config.yaml
vocab_size: 8192
init_std_qkv: 0.0195
final_lr_fraction: 0.1
batch_tokens: [32768, 65536, 131072, 262144]
MLP neurons of a small language model. Each row is named by its layer, matrix (up: input weights) and neuron, and shows model dimensions 160-351. Each number is 500 + 50 x the weight over its row's rms, rounded and kept within 0 to 999. Numbers have three digits each.
Before each neuron's rows, "fires in" lists the words (lower case) most often at its 100 highest values on Wikipedia text that the model never trained on.

fires in: "which", "well", "both", "two", "years", "s"
L4.up2047:557479493502548512509477512546544502499469576532581504528440455513542483407520515514578551470529496499455485452491434458505556549475524446512481484457464545494410463470448419547487557483450421403533547548523484528430506479579554446599520546430486457587524449483453572510527441483537507457422500526533419527555584474433522584446490458467434581552388420481468484469548463447454412523490516412476528614529524556528483470476480488463499488500504495504508477532523581546502525431509556566484597467537489488586455480584500495502512491599580501594517416517512516579501430509457500521

fires in: "the", "s", "a", "other"
L4.up1621:469457463481575471465492546545486560465536491476519492481411493473458537487538536526464499557428522504488548500512470482437556521576522559508489379560444529472521420555484477478469473541376599477497501507456485528430437456476506427488602461474480517496469514471501457559478481453490462482462436502443515460458600439496491587448422535542459463545511459475505383549559408511548426498376411432503507534544431513496541443576484621589544409506502458574516637439501505481374483410444444575472486535569515530584415555549551485484556498522568510418595509449474542506503484483519525544

fires in: "the", "of", "s", "from", "his", "its"
L4.up126:474528464578559576515543387404436538551514522507526607442453480509426498489454461510489495477509489424523580422532543438545498497509512439520548549603526481474435428426484476496482528461518573416397522525556459505537493590468441555515519494543562544507512569444474477538422431377507504571444574464595528566509509445491531518530465528465465508532447476512556585440454456500457516516520557550433463506492525467492506460521568450608551452580413566463450534523417533521453449514480526534589494490534449459514507520549464529425482487534532514589433425525519500452522487571396445491

fires in: "the", "s"
L4.up2068:454468566523423499463499532559570485529558417461422475506480557584483483453469523560555502575474481441526506549487526450433464565565538505483539571504514453464457467427546562501421505433526468566440557445517543453596492521523494496428441460473531445432451571506458506478441506540549593501437431504482462518454527379560515532534457487484473529470489515549487490365596452554495453389549468477540580481521523499577475414480527568464470382511468555406495530536506506570478421503440471483582484451488468463601563414557541471533497451502444440458508437452482425501514542480463507466

fires in: "was", "succeeded", "by", "preceded", "coincidence"
L4.up2011:538468541539556490486514495479523564497539476515558546474477570522477455559544523620542508531552505398545532441497481567525511486472478426603559528554539431509510498519488468476506452427559455544589469461440559583464497562498522617562603558501474470437543449466450456496568521544455518571506535499465531530554520587468465486482507527494493383432505527531564505482544494455494556473489559466483482507470515529513493610462402506506450540499579505542489438494431438473451620568511548572554501482586515577505476509543491423501498545501561468578533517503427523487501535546540454475

fires in: "the", "for", "years"
L4.up1857:545433523451465516389546586502498507485603553542514456554483471509522447481575567417567569489469443479464523548533463534370444493575506493472432570449527464488532482520473486496419506478487530438479482429467463546451517510520486412487427503484490476483516533565461492483599522568477439435435601434472499473484452464405543582599493517528557521482533507437491577549473530499449537551492457587475559428395635432490570478490567493531530429471450520488540562522574523531494464541534514514506495574563510484532552600518459492545573495465512439594506556421475506583428537485524565481

fires in: "of", "at"
L4.up1367:577435510607526512531487521480418564508399509468574558493551546538490480572538505449480479491454583571496513524555588539553536558536462457475411514434502451458480520437569556352525571488546485457438547521420537472520533463506458540474491488488528548528520585495535565600424489418393532433547517487456486513487496520502468564465499505497464508530466488475466482502516399520454599520498563505502556481493533514533507574434489515409548444459519483493501498597470481486487509481495548436527474539476520536465460549478555463497525514567461598408466468423473521501526427544403510485

fires in: "a", "s"
L4.up1564:465613479483485521501543492410541455501536466431540536415560593434479570591393431558355542462444501527521550545491403525468492569478520568570413529521473377515521439427416485450448414570497503479460482447495548474531445453481432469511513548504455456503531482426474543544432437484479489495528504450527564450471527415502518482573427480534403492539561520425537443531504473515500582526544460425473522538492501520550453442525455511489517560448452491570446551451486366554515437447510505559455486402510593453586446505538455557561472529588479520511499483524403526442467467497486486511

fires in: "and", "of", "without", "everything", "or", "public"
L4.up1376:520525524522510585499589532517524429475440556497387533518561536550449525510478522529479465491468567468487461574585487504593497433482508484473522503539520493388469461513392471559547589499473617555496511537598440474553365547510440543575498448565508463519476496465443550530453450481536592535522453468488610469485585565632477552540490483503557575530484523534492442444469523438487419431535610535579510442486456571488408425506501438486457585436541443492443494452532476406555499377377552460564436548397499501471530494578472472491536490508480444446485457535559566447565483487558481493

fires in: "5", "50", "550", "55", "25", "57"
L4.up1299:536481484508483469516563548516466466457491449541576602589553481498556467530496388411418523467472546424547613592504435443545466539545507562576492496542478460540477470477477581528483491595451534438501469472434510545419470430504524508520521566472475536484516511552568513485474489526461516547562526449401521517399579486389441544553529519500408388503572524532561449527463465522461523500438537461545430532491510543567498444554421429368530381560499476502613502534496510489534581417507530479611469466568400424546388584485583505530469513425543459532401563467541477493492502451487519520

fires in: "and", "but", "to", "because"
L4.up156:479466426564558503502544480475522521456490489539491576471508552476443473559510479428510508494506555491573535549465537486479510508585518514430586575484583451504462521595487435571437568551529515446582513625509481575558425581429502482565456538497558545576461503522462465487445547437511527498481505389456502406504529522426479500464419543513497509400407547506475475437585498481538468564545595501564509514426464521485518537520440461451490531469496624496523547523536451475493548438443466513544445533501630529432433466486490497552526504495500490516538473504545457499510499462533525388

fires in: "of"
L4.up1449:520457456489445415534504407495569457560519566532503475522454460529455571531471537504413432485563577494439521493512554542394580466534483467548397510475497434525485433586563561447468482568440490586486496487430490409409405474510427490557454480511473541466569499529527510423558473563543483524513394472550505502502491470556555559507531394485457494513436523471541549495476517429453619539454488389532515460496481593540561502521549515593383554475501444528434505547509514507495507505491477482476506506415509450550606574446553438574521533474495523456460554442416530487503427471364547468

fires in: "and", "that", "as", "not", "who", "became"
L4.up1464:567526495457404449514494547465506426502462578445501551423473539455472609535497438493516500472420501560515475502442496557498480507427466454483587577393591476501469512563546483527462495431542516519490526443559444415459509557501469468522537445523536525532519488497445444584430530555555545566532484485447505470526481572507517550521598438507480545475670441467522399428518487454480497540481418523509481406433527578521477431487451518525572495445555458581485614558584487596503523535500484488516514439509576445562499528485528563521573471498426454505414417454464359463554439460582562623

fires in: "of", "the", "these", "following", "those"
L4.up550:499504512412444485411504551521508527506452455479470538579467601530483509592510539528460489440537485548516516497527389531421506407497513504507443505513514448502542455462511554555534494515568502502501549398509524440491397409492553487529493415459584496486482441459474513535530456398548474484456409497508470548529442436505508517450429540473523440534570569481454447423501503619525464622511524460516465516487496529472443564475532426589538505523559604422546543502478425513514490506499498558504480529478407605513550507503536452467495474498462497490512418454440510576540514408482558587

fires in: "of", "in", "at"
L4.up1243:504539461486395435447509496463402602541534478417574432514579484478540521530498434473478535454497557520516518532543532490498495481428434462553433563558544503443521549473555530508473576460501526450492533552456496490464459416499424532435440459466435478477546506578529528488513466495497402492468462499525555565496411570634541462555543516548495504569520463445499499549409444489505529440502456552581543479512591500479590515451486539469561543555539551486492447595487424538439525450508497399567520643409497439588535548540483456498609556473530531533424449540505556481538477588597557511

fires in: "that", "announced", "found", "stated", "saying", "because"
L4.up89:490351509506508374558568492525515533498513539448493507469535471551487588484446540523555545500491443506496571550442452534489507566450449518487586377459475493437559553473490500504454496592438604553511525527524540431436321490535468575593437564485544488405512468493585568486549539531501522446552521575499536480524570522509455444582495426396496494493397485509500446478479523488434445547546486478467502490500510493532517478552443613437468569455501553573620511504555463433568501479464450484617534519485486474534483463524480441509560495437525422482516500506452510511376495546587545453

fires in: "of", "after", "from"
L4.up1334:428539503496537568478472454556461353470505467435462467583444532543431519462538515473532478460462469454572523591528593483548459512457496529401588497610515490554555505501441475372568578553420600428560435456429533529497472515506522459562582507461506568526465410540541473417568519472453491605507538499523580470418421487480418469485591505543503437420537516424503544499500459490469491543579469507478508434462525449528462450460540513539480429564450599492445527454497613570550490519476393526434502491550548446472505448519496450501526437518564506558514419495415506409535573532495484491

fires in: "were", "was", "0", "are", "is", "be"
L4.up827:507526447539460500613568509571530583480436519474488515463405536526497478551447489557498538475445464590507526429448465506447537487496479483497551514445486512543504505457471449468512524453541479490499548439471572521392572433579582500473477497552498512437496523551470529530552617584465527449476504407636551550546500473495445451560470524544556489470473468474485500527442545465444519418461504503418572514403396496553488539471585518577555548547532449492447482454475506538509578501468616456426508535576523619468499418529492470503517509439461418488427423522435473496513452430402474598

fires in: "for", "which", "of", "on", "that", "f"
L4.up1903:516479528487567494493493511552557537545467577436488494499496558548458417430488489462413452506525452483593468553476494501617487516490412426515516636483507534505505437383427582509405504495550491453365428566531553560443544455412518578466501466473459586616574418551573471523473581441437430453531571548474450500555461488536483437470550442530506456490580518468448534483499503669442478462562564408442508482531539468508583455460400455533524476444523557594422481503521453458557421470555448489548418585474489537514484515595518505535478515562429525533405437507521463489506409455509497476

fires in: "a", "all", "no", "filipescu"
L4.up1300:476512499518483532497406474516475497585511467390607456501546459509522503458476515545422504565479456401525570562577540583486471581435458502477511448458506451546573504581536501581518487430526526440516431508482567582538488596491424480520470528485479570413442514535524621454495610554548516406543505451489422448469536521552578507532585511485353484548455436420474475502427485504588557488498512523549496435472456531606499553508473590579451519526486493417524530486516542542499497458550494531550467447583511467476459514508545483522493484421524466506544445547491545525462533511479554531

fires in: "was", "is", "originally", "not", "been"
L4.up266:451533487509465555494523524523477455470444436553486475525505619532515445526461415491499529545485481521509561539566565524495530573463463463491554494465515521524449496555470524374474488522462557582538547420441587479562490536635539594480461446534532613498461515476445556441448589524545511562552499421527501444522456550498451495445439477465519464592574535474569445523494440472480441503495587527555409423398464610480528522488571517490552413474497447520536538487532591542492562516581516434424501543493409533601437457540466520475517434475558486539512397523491533420572544461511485578

fires in: "the"
L4.up2245:398599474538431435559574566497483417489548491567624489508480480440617518522434434489556491487493532487545481545577472484532422450491509544571487509553558519503534517527500457525515510523464474477407589456544525562495463534500478444466512486422465552493543502567558511500481539490521495501449552434509476469546625503521428579539492542520483560463496466478398480604473428509423464538424544544483484467469514456494502433507472446528460433455418568503580530537494569479467485455484449522511503481506558495504472439372534485484605505469470522451538497492560497569483388426506588467

fires in: "a", "its", "s", "with"
L4.up344:444517428444580545563461557411579386503456504496449647469508502512456548527508457539506421519526532565578523507517478419525619511409459521527501447527466485518552515396485484485541519569422528530511482521525449463556545449446537471485520444423451501455515497592516561510472508480610520475463531454483492571421606528525511530544518478513452474523499520546506430423408499596427460573501403567544521578485499590429464473524542530424485511460425473528462462496358478544507481480484561532460409434483464459554476517563454517427498421450542502450457485577489516545504473550568447509

fires in: "not", "the", "and", "only", "of"
L4.up2176:587466508538480552575481574558579420553535491530529471511494558514508581528546493538546488557598536496570445509487501489520498481482584516494580511513462474472521533495513445536484528545551497512432463525572438502514542508609494629421557497480452500560546546534523537477480499489505479466494444465508532498522492474409506452459528446513468458517584434454529533475404541437415462491406522499477493532556498416421430497413476454485420469490533444485487409602524525548487525484440533499501558547440474414453538585548483481550475505458567570465464467453499532459514478506569524450

fires in: "in", "by", "game", "election"
L4.up414:571425433584486402500592602536490515477501490507381440427530551404471505524470535563485496398512483439621555504474526501413553461528494528544522525505488536593492548580549514402449470467549534550454549541539533528597432557460435533573509525456434461602427489451453490500494482556487460526471384516530502467503435632558497516457391513424515471500440557424433550477449512467548641522507436543535489653515548523461477572544429431493472532458460575551455540538489499493523521520502512538479479589495496505517425455509468503473508403471463498475523399428513569484526346518484566465

fires in: "one", "two", "many", "three", "several"
L4.up988:482510555485562502529492478471591464488532608503539548516512520436486512472493540564657459481423545623515515538445501482497430519462470562465503486459464510511470464521419518442469498555464528575499539471463529510445455523477450448407509481465555487503558524455506482554406506486382458568547492542447538527423494359492561451485600510530520405457517554529445398498475447491489479641516442469508559595424478523413416530521445501579506484436535512547488566380492457478541499482545481482497459488531554538518406448597517461482632536580509590481440548472475556607466494491603574517

fires in: "an"
L4.up1416:514490503490523496477549496550468507523524541466460463538596513464505556482410606526454430539506539517512482480501444494508436562429479574425588504499509527492493462476488530319516533599496557530535427486535557538438536553381428497455568567464493518529506483477490476500564497571480455546525582494443430490486513535429457518436428514510477540517575510500501439486537483426530532465549473525441374536472453543416491501442488501505570459381427491434482510546583462389560542458443503477579506511483542620475365508418509526446505385504503483530474551512453561546455460546607381573

fires in: "one", "a"
L4.up68:403586484607569503460436564501544483482444529529575563508522490468431442473388561567448531598550601459502459429481576564386516439500478524412430540490450486411521479522551398495508517437443501488488499455482498397496525502507542610528527459459531488465499514528430514493558457642455620437544546481529596477529517465558460463502465478460454458558572455473542526416451450493532466420514517518471517535503456475506471592462458457536446492504486579440515476415525430446521612521531451597569482432497410555494457523539518502476466519509415462525445514513582588428530533533471552436

fires in: "for", "to", "a", "an", "the", "following"
L4.up1337:439524481562423486500568591419411573494543596515488470515491499557528497534553382576469473531433416564487414448495532463522504503478532540485562521514423473471558486460560437488504519532445507457538518434506542397474527514495575563414621567530486515461463535475540564449490596519532531501462545470574572571507540552469442439549502526471556533531468510478419520342406470496484522462501543490368503478517486483560499515411522427604549492515514447464438536535410536516491481348509475508468533466540431543468538484524513511561388440486543496566495525415400527498537463461484428457

fires in: "is", "are", "to", "may", "has", "have"
L4.up554:549515554531484525516615540492586559435489458563540501448519531556484447548614505483528488507508599462470553449506453490556399521474584402440548546508508514480474512511546540490550493446452521493484484506503517554478533398512424609415504538462560519406468557567486517493466502552552522491567475516464532550523600547534419479522524499438561558517463519599443498437541622520492494491410458507566511522507423474530539513520584538557570527464514595473550458489439472479522495525585489626526462527507466529539504468578531476467417446453420493424615423444507556543448543564468473548